{
  "activation": "swiglu",
  "norm_eps": 1e-05,
  "positions": "rope",
  "rope_base": 10000.0,
  "init_std_qkv": 0.0245,
  "lr_mult_o": 3.0,
  "decay_fraction": 0.578,
  "final_lr_fraction": 0.0
}
MLP neurons of a small language model. Each row is named by its layer, matrix (gate and up: input weights) and neuron, and shows model dimensions 16-111. Each number is 50 + 15 x the weight over its row's rms, rounded and kept within 0 to 99. A neuron's up and down rows have the sign that makes its largest values positive.
After each neuron's rows, "fires on" lists the tokens most often at its 100 highest values on Wikipedia text that the model never trained on.

L4.gate262:52 57 62 59 55 47 39 55 52 53 43 50 31 51 29 53 57 52 45 76 78 67 30 46 66 54 45 33 45 28 43 61 73 80 41 72 10 82 71 59 46 36 36 55 54 56 36 36 53 48 46 30 48 34 64 75 44 31 54 43 70 81 42 53 76 51 40 73 32 69 53 52 44 62 56 69 60 39 24 32 53 61 25 56 67 36 63 61 41 39 53 64 49 55 57 52
L4.up262:60 39 53 30 44 38 60 40 62 73 31 51 43 43 81 67 51 50 69 45 50 41 43 35 45 31 39 52 55 44 23 38 38 53 21 53 33 71 42 65 45 51 43 55 65 66 47 46 51 46 42 34 61 41 39 72 38 49 47 45 60 53 48 19 85 48 38 54 36 31 40 43 33 66 74 72 51 39 48 54 67 37 57 71 65 64 50 51 59 00 53 49 62 68 35 23
fires on: ".", " Que", "iz", "ated", "est", " |"

L3.gate238:20 58 24 82 26 55 61 37 56 44 47 40 52 40 63 73 62 55 45 57 45 53 26 60 57 37 23 49 68 20 43 40 41 45 24 81 60 48 24 59 55 47 50 57 31 58 20 35 14 69 70 39 43 46 64 60 64 40 44 41 37 43 64 33 51 55 50 44 86 70 76 62 65 49 47 46 58 55 49 67 51 71 48 58 37 50 64 61 18 55 32 49 40 58 58 71
L3.up238:26 32 37 27 54 64 61 41 37 55 51 28 50 27 48 62 47 45 52 68 55 73 49 57 40 41 54 75 41 28 65 60 40 53 26 52 37 40 40 27 60 43 31 65 29 40 59 64 54 73 55 42 48 34 71 37 47 59 56 37 33 80 49 84 35 69 53 49 44 64 32 44 63 70 49 28 31 29 44 84 38 55 24 82 61 72 70 56 56 49 74 28 63 37 36 39
fires on: ",", "n", "v", "ly", "and"

L3.gate255:57 78 80 36 27 61 36 53 44 52 60 54 45 46 39 30 37 71 26 44 53 47 48 61 58 75 37 47 56 53 61 73 72 48 58 34 62 68 59 31 75 46 27 53 53 31 67 44 51 41 62 42 60 54 36 57 51 48 07 56 49 40 59 75 64 52 67 45 24 08 41 63 68 71 64 52 30 61 74 53 47 32 32 67 55 46 55 38 49 68 47 47 34 39 39 41
L3.up255:37 62 64 39 36 43 45 39 50 34 20 73 27 58 53 50 54 28 36 60 39 52 23 58 35 19 73 38 27 50 46 63 73 66 35 52 60 53 71 26 54 57 16 37 51 47 52 26 46 00 98 44 59 28 44 36 63 54 50 39 46 18 47 49 72 41 50 50 66 41 56 28 70 74 56 64 65 38 64 53 44 47 72 79 66 46 70 45 41 64 58 37 40 64 63 59
fires on: "r", "omb", "m", "le", "re"

L2.gate383:61 37 17 69 32 41 61 31 56 64 39 24 59 39 33 35 23 31 50 42 56 69 53 45 39 61 59 45 96 55 40 54 90 58 47 32 26 52 61 29 55 47 71 40 66 44 49 45 48 76 66 47 59 42 62 27 26 65 45 46 54 33 32 27 48 26 62 46 52 28 55 33 61 31 34 43 57 31 72 62 43 35 67 46 30 51 46 57 27 53 67 64 62 78 60 56
L2.up383:51 41 45 64 26 26 48 51 39 46 27 57 24 37 42 56 22 51 49 43 47 58 36 53 30 67 39 52 51 70 44 30 80 51 80 21 46 61 49 61 50 33 56 50 83 56 42 49 61 31 57 45 57 62 52 33 38 79 42 50 48 50 60 48 59 46 72 52 91 24 49 32 54 28 75 22 56 53 60 61 53 84 56 60 49 53 57 21 41 61 56 45 36 74 52 45
fires on: "ement", "ary", "h", "pl", "al", "ec"

L2.gate147:31 36 32 57 22 49 69 57 54 25 78 50 40 84 00 57 57 39 27 29 46 61 88 69 34 38 48 35 43 58 44 45 48 45 62 44 42 46 53 44 44 64 47 60 29 65 41 56 33 48 58 50 38 40 48 26 72 46 58 55 50 36 30 86 44 36 55 49 47 32 42 55 44 68 27 45 55 34 34 56 37 78 60 50 33 48 25 52 41 26 66 50 64 55 48 67
L2.up147:58 31 24 39 50 44 45 27 45 49 44 58 38 34 36 49 28 66 39 59 49 28 41 58 49 42 28 33 60 48 63 36 60 46 31 68 39 47 48 55 50 32 61 42 55 52 60 78 38 46 54 69 60 54 75 37 38 64 71 38 30 36 30 34 38 60 67 59 59 58 56 51 47 36 99 49 70 42 51 64 36 67 27 54 46 83 52 27 56 79 32 27 21 41 35 51
fires on: "ir", "ec", " had", "akes", "ary", " held"

L4.gate295:78 56 63 80 31 62 39 38 38 65 33 27 63 39 64 55 42 64 54 69 48 55 48 57 13 57 51 80 43 72 65 61 41 70 48 20 32 44 63 44 59 39 56 57 43 39 35 33 52 60 37 61 75 44 36 63 45 40 38 59 59 42 50 83 24 68 68 47 58 51 60 37 77 54 53 48 64 45 50 38 38 54 22 59 42 31 28 48 38 50 75 76 65 62 43 23
L4.up295:42 65 68 67 60 67 31 46 51 32 37 33 64 46 84 88 46 75 44 69 36 50 44 26 22 74 47 31 38 56 58 52 42 59 63 53 64 36 32 38 50 34 51 56 67 47 55 49 36 25 10 41 47 67 51 57 63 54 69 41 51 54 65 47 52 81 64 57 50 28 54 69 30 66 43 31 66 52 28 37 61 43 45 27 56 51 52 55 41 59 51 59 58 90 31 61
fires on: "m", "ar", "at", "o", " |\n"

L2.gate152:51 39 47 33 78 45 56 54 49 56 70 52 50 62 55 70 38 34 55 63 53 50 41 52 74 53 60 51 65 56 46 54 38 70 47 50 64 64 66 33 53 28 52 70 75 43 58 49 26 68 68 72 47 56 41 24 50 69 37 61 66 23 73 23 29 59 35 62 35 38 59 42 42 50 38 59 49 72 73 61 58 43 48 66 20 54 54 47 42 70 20 41 66 56 00 24
L2.up152:47 08 63 76 40 53 67 35 69 38 64 43 47 46 84 49 44 40 55 59 54 56 47 40 62 45 54 58 44 48 52 66 37 55 44 49 59 54 63 60 28 70 61 57 81 41 59 53 65 23 66 58 71 27 33 33 49 57 43 52 65 49 47 28 47 42 05 53 64 26 52 47 51 67 47 71 54 38 32 70 31 25 40 33 35 38 49 49 63 52 39 62 62 66 41 44
fires on: " ent", "om", " dis", " could", " pract", " crit"

L3.gate406:70 42 32 67 45 49 47 47 32 65 49 56 54 51 43 64 55 79 57 33 48 61 74 30 50 35 25 40 32 60 53 59 46 73 25 37 55 44 62 30 49 41 48 53 26 62 56 45 60 61 59 70 46 60 56 63 62 55 48 75 42 59 56 90 49 70 40 57 31 67 53 40 38 73 42 60 60 53 72 30 55 44 41 56 33 36 47 52 77 62 56 78 55 12 32 53
L3.up406:37 48 51 79 56 61 50 38 63 45 56 41 43 59 31 68 60 68 38 38 55 60 46 43 50 73 44 59 64 38 50 48 55 69 30 64 85 51 49 54 84 61 64 47 96 60 28 46 64 36 74 44 42 33 57 59 22 57 35 73 37 46 37 58 62 48 56 45 57 34 73 42 65 52 35 14 67 68 49 62 49 42 40 49 81 49 61 60 46 72 47 15 65 66 48 50
fires on: "ar", "m", "am", " am", "or"

L6.gate239:69 47 47 33 46 59 65 47 62 67 42 26 43 67 53 81 39 70 60 53 18 60 58 81 48 41 63 36 62 50 44 31 54 82 41 34 58 54 37 46 21 40 17 29 56 62 27 52 43 53 50 63 54 21 82 51 22 33 62 30 58 49 37 44 72 49 38 34 13 54 73 45 53 56 66 63 73 51 31 54 74 59 55 67 63 35 72 65 27 58 51 53 51 53 35 38
L6.up239:48 35 65 57 29 57 40 37 59 46 43 47 58 50 45 38 54 51 55 53 40 94 65 56 52 43 62 73 83 59 39 44 44 33 54 59 39 74 60 64 57 28 40 39 44 75 80 47 49 60 42 39 41 52 67 76 34 69 61 57 37 54 44 46 59 45 73 40 45 47 55 37 46 30 47 65 40 75 58 68 38 09 27 67 29 29 26 23 47 28 29 32 67 60 50 72
fires on: "m", "d", "umb", "ist", "h", "ap"

L2.gate223:69 51 60 39 60 43 51 62 40 66 38 54 40 57 66 32 17 51 63 44 44 67 39 56 95 40 51 48 73 43 67 62 49 58 47 54 59 60 71 43 37 66 18 42 65 57 49 30 55 24 26 39 50 12 51 67 36 76 60 47 92 42 39 54 49 42 44 12 42 64 23 81 49 81 67 35 54 61 60 53 54 52 54 53 55 65 51 70 35 48 53 56 46 56 53 45
L2.up223:44 31 35 45 39 64 67 46 50 77 43 58 32 48 21 24 07 58 51 29 64 80 59 43 82 41 69 65 50 49 64 50 43 46 53 67 49 46 91 60 49 55 67 41 67 41 31 45 52 42 46 55 61 55 54 34 33 38 36 66 54 45 54 58 73 39 64 03 39 58 34 58 51 85 64 25 57 48 54 62 42 35 39 42 60 45 38 44 44 52 62 62 40 46 59 36
fires on: "ic", "s", "ant", "oss"

L2.gate56:53 47 73 31 67 41 50 27 69 55 36 51 43 52 36 33 44 68 16 33 47 68 63 40 65 39 12 57 46 20 64 57 41 62 45 49 56 55 51 21 36 65 27 65 34 39 64 56 06 64 45 52 46 60 39 70 51 45 29 69 72 28 53 28 44 63 40 40 34 63 60 71 48 51 50 28 50 38 56 49 52 44 63 56 53 56 45 45 64 55 43 46 54 56 63 63
L2.up56:49 51 57 34 36 48 43 49 36 41 35 50 28 69 34 72 40 50 00 38 64 33 58 29 49 30 30 62 24 21 39 60 55 60 47 46 51 59 44 54 24 57 46 55 43 64 50 58 31 37 46 60 44 44 52 56 51 23 27 59 53 32 33 44 41 56 61 31 46 24 46 77 68 66 81 27 69 38 46 45 52 33 65 39 53 58 51 35 77 74 53 54 57 59 47 52
fires on: "an", "s", "ow", "ant", "ess", "a"

L2.gate405:50 44 39 56 55 38 54 42 29 50 40 56 47 53 46 36 28 37 30 52 42 62 51 82 42 29 61 42 31 38 47 49 58 55 50 34 37 48 37 53 28 60 61 67 37 31 53 55 31 37 31 63 55 39 60 61 34 62 67 46 43 41 52 54 51 37 84 61 67 85 47 74 46 44 47 40 34 35 56 47 48 39 40 70 58 59 70 52 25 63 63 40 44 42 49 58
L2.up405:75 51 31 68 35 51 58 36 55 56 52 48 25 44 45 53 26 31 46 78 50 43 59 45 56 53 64 67 49 41 20 34 57 39 22 69 46 46 28 55 34 78 60 40 50 62 45 33 68 40 00 63 66 25 27 70 49 56 63 53 43 30 77 79 55 45 58 42 56 46 65 49 58 71 54 28 46 71 15 78 40 49 45 67 38 62 48 55 45 49 63 47 48 55 39 34
fires on: "s", "im", "r", "ift"

L4.gate17:54 76 68 63 53 51 66 30 16 29 50 31 47 46 64 31 18 34 32 84 52 56 52 42 81 58 11 33 64 59 39 57 31 45 27 56 67 46 47 55 31 50 26 62 61 66 34 56 50 48 54 31 62 67 76 47 53 42 60 45 33 22 62 54 49 33 43 52 57 31 44 77 57 69 37 55 55 35 32 54 50 70 53 08 26 55 61 58 37 37 65 53 43 42 49 64
L4.up17:66 50 80 40 50 10 36 43 46 46 34 59 38 44 73 52 36 71 88 25 53 86 47 48 61 44 46 49 40 60 47 50 83 46 72 63 31 60 55 42 47 52 36 40 29 54 22 74 49 44 46 65 50 65 64 44 56 59 55 43 29 57 54 71 55 61 63 59 62 33 48 64 55 45 57 25 35 47 65 41 46 72 59 60 19 72 39 60 71 29 60 76 52 43 30 45
fires on: ".S", "w", " Law", "ag", "us", "ship"

L4.gate179:43 33 41 51 52 09 59 50 74 45 60 61 74 24 53 50 72 55 59 44 47 57 40 39 55 33 54 60 52 35 49 51 53 74 62 46 90 60 30 60 57 34 59 27 81 50 61 43 55 42 54 45 62 37 59 55 30 44 20 39 47 36 50 24 26 65 43 48 20 44 40 45 42 57 60 31 48 50 38 37 43 46 64 71 35 55 71 36 35 53 20 69 69 41 51 69
L4.up179:23 59 39 46 41 53 36 32 37 49 34 56 56 70 64 67 52 45 68 70 65 60 35 58 47 41 67 45 67 28 26 47 43 42 84 35 64 72 41 48 57 55 30 59 57 40 68 43 75 22 41 44 48 71 55 66 46 54 55 43 45 56 64 54 40 43 70 41 30 43 37 59 60 48 50 54 65 61 45 45 52 28 56 58 45 40 80 32 67 57 76 59 58 42 19 42
fires on: "oll", "ow", "t", "v", "ung", "or"

L4.gate54:53 60 54 76 29 57 38 39 46 64 50 79 53 36 62 42 59 50 47 17 15 39 77 52 46 53 30 46 38 63 51 32 60 64 44 30 75 50 71 44 49 33 39 17 63 58 47 71 64 49 38 40 58 50 59 34 49 50 75 64 69 71 50 23 60 51 85 52 49 38 30 35 33 62 32 24 51 37 49 59 58 49 47 67 58 36 63 60 44 36 36 42 57 79 49 34
L4.up54:44 31 28 47 50 47 40 27 51 43 11 45 69 56 56 55 78 50 58 63 38 33 43 56 64 15 54 40 41 52 57 24 64 47 54 47 54 51 52 59 27 61 18 45 56 47 59 39 74 39 50 34 50 50 42 63 36 88 66 50 34 40 34 28 66 46 47 62 51 24 48 43 48 58 46 51 52 38 14 35 56 70 87 58 76 85 54 41 49 44 21 40 63 90 86 62
fires on: ".", " and", " or", " &", "'s"

L4.gate269:24 56 50 48 68 26 58 50 50 59 45 50 49 68 34 66 35 44 35 48 15 45 37 35 43 38 49 62 20 61 42 68 40 71 52 60 43 44 33 73 51 79 57 49 41 68 57 70 54 46 37 43 57 42 72 58 18 50 37 42 32 54 58 46 43 67 64 67 43 45 50 58 28 35 71 43 39 29 41 57 55 68 20 80 77 76 58 72 48 57 52 64 33 40 48 18
L4.up269:42 49 38 41 66 39 34 57 46 46 31 51 51 34 61 55 70 43 71 35 57 63 37 69 43 34 27 81 52 53 42 64 45 30 61 63 50 52 54 76 57 46 59 28 54 50 35 42 33 65 33 23 29 53 39 99 30 56 56 55 26 44 51 28 34 47 56 35 30 44 51 61 69 30 51 37 43 15 50 50 82 60 55 75 57 54 33 85 46 38 58 62 51 66 36 39
fires on: " |", ".", "est", "ic", "inn"

L3.gate158:69 34 78 39 45 37 51 80 61 37 33 67 45 41 37 70 46 51 35 37 37 66 56 38 72 70 73 56 42 28 37 56 87 38 40 74 51 58 40 64 14 76 69 48 23 23 57 50 47 46 63 69 48 58 38 58 54 39 67 58 26 51 45 51 28 54 68 64 58 76 44 70 53 75 41 67 60 81 58 68 31 48 54 43 59 48 70 45 64 54 50 56 53 28 67 62
L3.up158:40 76 40 47 41 27 59 58 65 38 55 32 56 54 68 46 47 43 36 41 56 79 55 44 19 43 38 39 65 31 32 48 39 39 18 61 61 27 23 37 44 70 65 74 45 23 86 35 27 23 58 40 61 55 49 68 23 32 51 41 61 67 66 32 39 31 52 60 40 53 22 80 47 56 39 52 55 56 18 23 58 43 35 59 54 57 39 51 52 57 59 52 41 24 57 78
fires on: "u", "r", "ua", "ur", "ra"

L4.gate313:22 68 78 38 33 21 78 33 57 41 67 52 49 47 58 43 33 64 14 18 33 61 20 55 40 28 49 68 40 64 66 70 51 41 52 10 42 44 45 80 57 65 53 48 49 48 40 36 49 27 55 55 55 43 61 36 25 73 55 59 31 52 40 29 44 47 67 39 49 67 30 49 66 25 45 72 65 78 41 64 35 63 42 20 75 46 47 42 40 60 36 53 49 53 40 29
L4.up313:51 45 36 68 33 43 80 67 27 27 61 65 33 62 55 71 39 39 11 78 47 50 43 58 55 65 53 78 51 57 47 65 43 45 33 31 65 61 69 48 43 66 61 52 13 62 55 24 46 39 42 60 32 90 55 29 65 57 44 28 45 47 49 51 55 32 53 60 42 65 56 60 67 63 36 48 51 52 75 64 42 57 20 49 53 25 36 58 47 43 64 80 49 68 62 84
fires on: " of", " up", " for", ",", "k"

L2.gate286:64 62 33 48 28 04 34 45 80 43 74 45 52 69 62 27 43 35 12 29 37 39 75 53 31 49 48 39 33 46 40 46 19 57 59 37 26 67 46 57 48 70 56 43 58 58 34 32 72 43 49 66 42 43 74 38 52 45 66 53 51 56 59 47 46 44 73 77 34 56 68 23 52 27 37 38 39 62 50 57 43 68 58 57 80 71 77 53 62 80 57 28 67 86 54 24
L2.up286:56 33 37 67 24 76 47 27 53 55 62 56 95 64 55 34 48 62 53 51 32 26 40 49 59 52 62 58 19 77 66 53 67 57 78 43 54 48 63 58 44 62 59 45 65 64 50 62 39 38 52 57 50 60 64 45 49 23 49 68 58 59 71 47 44 66 60 63 33 32 65 28 00 44 68 81 58 40 87 91 56 45 42 51 56 68 46 49 62 24 26 40 44 45 31 41
fires on: "ann", "is", " Cor", "or", "0", "anc"

L2.gate436:67 32 38 58 43 62 36 61 50 66 51 75 54 65 47 61 38 39 54 64 69 42 45 34 42 47 73 45 72 53 57 68 68 75 16 62 68 50 65 32 59 61 41 45 44 78 48 30 57 56 61 44 55 40 32 65 66 42 48 38 84 42 99 21 30 56 20 41 38 69 32 54 53 49 64 48 53 31 62 58 45 50 22 51 52 49 64 62 52 61 63 56 60 41 63 39
L2.up436:65 68 25 76 33 66 47 58 47 71 56 62 62 72 34 51 42 35 50 71 57 27 33 45 41 59 68 45 67 28 28 48 58 60 22 60 80 62 65 37 23 37 47 61 02 49 45 22 59 48 74 42 59 39 40 62 46 41 58 26 65 31 67 41 34 82 13 31 56 69 37 55 60 50 72 56 65 31 62 57 54 54 41 39 57 55 75 24 70 58 66 60 37 45 58 73
fires on: "on", "er", "un", "ir", "ie"

L6.gate30:50 64 47 55 56 56 71 37 51 54 41 53 49 52 41 71 39 61 54 65 33 44 34 60 99 39 65 74 55 17 64 33 60 56 19 56 40 68 38 49 51 41 40 59 65 44 51 56 56 52 34 62 49 74 60 47 35 54 89 22 46 42 19 47 18 51 62 44 47 57 32 54 38 71 11 58 63 28 43 38 63 60 58 64 54 64 41 34 33 51 47 63 58 32 66 52
L6.up30:31 56 30 58 54 30 79 45 37 41 47 63 46 41 69 56 21 31 56 62 29 51 22 32 85 47 62 53 35 55 49 44 66 62 36 43 38 49 42 52 48 84 59 36 34 47 60 39 55 49 43 43 26 68 21 68 43 63 58 42 60 58 58 67 12 38 43 43 55 57 48 57 47 62 40 37 60 98 46 71 56 24 53 50 62 64 68 43 44 30 66 23 47 69 49 41
fires on: "z", "ud", "y", "k", "im", "s"

L4.gate207:35 45 52 38 23 41 47 36 50 53 42 42 46 68 42 39 24 26 31 35 61 61 65 59 48 52 86 67 42 72 53 53 69 39 65 36 41 39 49 74 47 73 35 32 53 88 47 52 57 25 62 85 42 56 60 46 50 26 55 37 34 40 53 54 55 36 71 59 68 54 71 69 39 35 72 59 35 74 45 44 42 47 59 25 68 77 53 47 60 50 63 14 67 85 53 49
L4.up207:39 59 66 34 27 64 65 43 48 28 75 25 79 71 61 66 33 31 00 71 22 33 79 63 86 61 45 45 31 60 31 55 76 53 51 69 54 58 41 58 82 69 59 18 65 64 32 51 41 27 38 54 57 60 67 44 61 44 70 39 33 15 63 41 70 39 50 51 59 38 60 58 67 35 45 72 59 59 50 41 48 67 29 31 55 70 63 48 46 56 52 15 73 60 44 56
fires on: " for", " For", " of", ":", " No", "t"

L6.gate93:40 67 52 61 32 50 55 33 23 41 55 31 44 75 50 63 44 35 32 28 39 63 64 59 70 32 15 39 57 42 43 64 78 31 44 36 53 32 49 54 67 46 34 32 24 33 58 47 36 62 79 48 48 55 62 52 62 25 49 42 51 71 42 41 69 22 70 77 48 30 80 48 42 48 39 54 28 43 21 66 25 62 47 64 41 66 36 33 71 68 66 59 71 52 38 45
L6.up93:67 56 51 75 36 48 61 67 61 16 35 42 26 48 57 80 55 40 52 59 43 54 38 57 55 60 27 57 47 43 41 54 62 46 28 54 20 55 56 33 36 84 65 41 36 57 43 36 48 70 59 53 65 41 30 60 55 77 64 31 43 37 52 44 42 45 33 53 58 54 63 36 44 66 24 82 37 53 47 69 47 43 24 55 43 32 30 48 72 28 75 64 32 69 86 62
fires on: ".\n\n", "j", "==\n", "w", "y", " ==\n"

L2.gate159:43 56 61 69 53 60 91 45 47 73 50 30 33 68 64 71 48 60 48 50 57 72 57 55 36 47 58 77 66 31 55 57 52 62 47 57 78 66 52 22 58 48 10 61 22 60 49 22 69 53 47 69 59 75 32 50 59 58 42 37 80 42 50 33 68 38 38 65 66 61 68 55 91 69 46 45 22 43 49 50 59 51 38 49 59 60 51 50 50 44 55 45 43 56 45 48
L2.up159:51 31 52 64 57 46 77 44 37 53 47 57 22 71 35 36 47 41 47 62 41 96 44 49 68 54 61 74 34 46 38 52 38 52 36 55 54 68 36 43 50 61 40 27 29 82 59 32 32 61 52 29 57 65 54 36 61 44 21 46 75 47 42 29 42 32 40 35 82 61 64 61 58 35 58 45 35 57 49 82 32 53 54 40 66 60 43 59 66 38 72 67 58 44 60 78
fires on: ".\n\n"

L6.gate408:44 84 51 50 46 67 56 49 27 44 59 34 60 59 85 33 29 59 10 72 41 53 46 49 57 54 31 66 46 45 35 51 21 59 57 71 57 63 42 97 52 53 47 65 56 58 69 38 68 56 48 26 47 51 39 46 53 42 41 14 82 42 32 64 40 58 40 41 59 63 52 66 66 49 42 67 48 31 44 40 39 55 67 27 39 43 24 61 49 45 47 31 42 42 31 62
L6.up408:51 57 29 37 75 41 43 55 45 52 50 34 30 61 49 61 59 36 89 39 59 59 31 46 41 64 47 35 76 51 76 24 61 32 57 56 54 54 57 35 53 52 30 58 63 49 43 69 32 61 73 24 34 44 73 37 43 08 67 74 24 59 43 84 54 51 39 68 62 26 57 46 56 40 53 46 38 65 30 61 59 54 41 51 60 51 62 42 58 36 61 46 37 53 66 38
fires on: "and", "ost", "w"

L2.gate275:38 70 49 26 26 48 59 50 43 68 29 67 39 42 31 62 30 25 67 62 54 18 52 66 44 40 31 49 69 56 58 50 56 51 46 27 56 35 42 92 54 38 84 22 42 57 35 35 43 60 70 38 39 51 52 56 62 51 71 58 46 75 49 44 75 79 49 23 35 57 39 67 46 46 37 60 46 40 50 03 36 80 42 32 48 41 36 41 39 44 73 66 40 30 46 55
L2.up275:48 49 44 59 32 43 51 50 65 54 36 51 47 33 53 53 49 51 57 80 51 60 42 77 50 33 64 39 36 55 23 56 56 60 81 51 59 51 74 36 62 33 50 77 25 69 53 66 30 62 50 29 23 46 60 45 40 40 58 28 43 73 58 49 63 54 47 25 53 64 61 48 72 29 82 78 41 59 41 55 42 62 56 39 91 16 48 64 52 60 36 52 36 61 71 51
fires on: "ers", "ist", "ain", " to", "ard"

L3.gate71:35 48 37 63 29 34 44 33 33 66 62 48 69 86 48 52 24 81 33 66 33 49 58 47 77 42 37 56 35 41 47 73 54 75 35 45 62 68 56 45 50 41 36 59 36 45 76 35 63 49 28 66 48 70 77 59 55 23 52 51 58 61 60 73 48 45 44 45 70 55 57 57 53 62 51 28 62 40 54 47 43 43 20 36 44 56 61 31 70 81 67 75 49 38 23 41
L3.up71:46 66 45 80 49 47 55 44 46 61 68 78 70 38 37 61 72 67 29 65 40 58 53 70 23 59 60 19 45 50 66 87 68 63 40 32 57 54 56 54 71 34 52 36 57 45 54 15 52 64 68 50 60 43 98 52 47 39 45 36 50 48 35 60 47 43 83 59 68 64 45 80 75 53 58 29 72 49 50 60 62 67 37 46 32 43 40 44 54 58 52 57 44 62 57 44
fires on: " |", ",", " –", "*"

L6.gate295:57 41 47 58 34 66 91 49 25 55 57 37 55 66 47 64 68 53 47 53 49 60 57 81 55 36 46 35 72 45 60 40 81 55 59 30 55 53 48 66 52 49 70 04 51 48 55 52 26 52 51 88 34 35 36 57 63 64 47 57 69 40 52 36 68 68 65 63 48 53 36 44 49 47 62 31 50 55 99 56 71 46 34 31 47 45 46 45 65 39 58 34 61 40 41 44
L6.up295:49 65 50 61 41 37 63 74 49 66 69 35 76 52 58 47 64 59 66 20 58 37 68 33 59 59 24 45 36 47 51 60 43 69 44 42 42 43 47 50 69 40 47 54 61 40 46 15 60 31 57 48 37 71 88 54 48 46 57 43 53 58 30 40 61 27 37 37 63 59 65 31 63 32 62 35 48 33 47 39 49 82 60 67 44 71 18 28 60 28 22 64 40 28 62 57
fires on: "a", " T", " cons", "p", "t", "ul"

L3.gate320:57 46 45 45 41 49 42 42 29 61 51 30 39 48 51 42 38 39 38 46 38 25 26 58 70 38 38 36 72 53 56 55 39 52 22 37 66 39 88 59 23 63 16 53 45 31 57 35 95 45 53 42 59 27 43 63 37 52 68 68 38 57 19 50 45 55 62 40 27 60 65 56 52 79 59 55 62 42 39 40 46 47 39 54 55 54 67 56 57 36 35 42 46 42 64 55
L3.up320:54 47 80 59 39 81 42 20 61 44 49 46 31 53 38 49 73 52 47 57 38 41 54 41 59 38 38 46 26 75 37 44 37 45 54 57 40 49 37 39 31 56 61 59 33 66 60 63 43 69 61 40 69 63 64 52 43 47 55 61 42 05 72 60 73 45 45 80 47 39 60 49 56 45 84 56 56 63 57 69 60 70 47 52 55 53 35 48 59 46 51 94 57 99 52 29
fires on: ".", "ast"

L6.gate248:34 52 58 53 42 28 62 54 56 42 40 62 62 57 42 55 67 57 38 35 29 51 66 41 84 32 51 56 42 49 56 31 39 21 26 54 52 29 54 56 42 27 70 45 46 65 48 78 51 70 60 70 76 44 72 59 58 59 68 49 57 59 38 44 36 19 75 57 61 33 73 23 46 28 45 51 19 65 33 50 53 62 49 36 62 02 43 31 32 38 32 43 57 56 64 80
L6.up248:29 50 66 40 29 49 73 30 89 35 71 38 63 63 43 52 52 71 60 57 57 64 55 22 60 42 49 59 36 50 50 90 62 65 36 52 56 45 17 50 41 44 39 39 30 30 62 40 59 71 39 42 28 42 59 32 38 44 60 51 40 45 28 27 61 05 52 41 39 67 36 33 50 66 69 40 31 76 44 53 36 80 45 56 35 38 61 72 76 45 48 61 56 69 47 60
fires on: "ab", "s", " was", "ies", "ents"

L6.gate362:48 75 45 60 50 67 25 62 44 28 45 63 36 49 76 28 25 55 40 60 52 49 62 36 62 52 29 71 54 67 39 26 58 54 66 40 71 42 62 33 30 17 42 63 23 39 46 38 34 43 44 49 52 54 72 43 72 50 43 34 68 43 46 46 59 58 53 35 63 57 54 53 57 61 42 62 53 41 46 53 62 69 51 56 40 67 57 15 38 39 28 59 36 35 45 55
L6.up362:47 58 51 47 29 41 49 65 72 33 69 57 56 47 57 51 36 59 53 53 68 50 71 75 60 66 31 40 36 35 69 22 56 44 25 43 44 62 50 46 55 48 40 54 42 64 19 54 45 69 71 34 22 52 39 66 45 53 47 59 35 57 59 49 29 35 42 65 61 36 44 61 62 66 57 48 75 53 71 62 52 52 27 42 45 44 61 51 27 78 64 73 80 35 59 31
fires on: "ar", "ed", "and", "ab", "ag"

L2.gate304:29 60 50 63 41 48 25 66 57 71 44 49 65 49 39 71 27 33 64 38 31 44 47 93 41 29 72 21 58 45 39 16 57 58 47 42 36 35 52 42 54 55 63 62 69 52 47 73 73 31 74 28 47 57 41 56 25 55 64 54 63 58 97 45 73 36 50 54 68 37 45 30 50 35 57 35 58 56 45 26 40 55 77 56 58 63 48 57 40 26 35 51 79 60 67 35
L2.up304:49 56 63 58 33 61 09 74 54 57 43 39 51 35 22 57 34 37 54 44 34 36 58 76 68 15 59 33 50 44 49 41 46 48 29 50 00 45 60 61 48 65 72 52 63 58 40 61 64 40 40 33 36 32 52 56 45 48 43 65 70 64 69 38 62 25 49 59 50 42 42 65 63 37 38 67 68 77 59 53 37 62 96 41 47 75 57 45 37 50 36 64 64 60 77 32
fires on: "ot", "ill", "n", " Phil", "th", "one"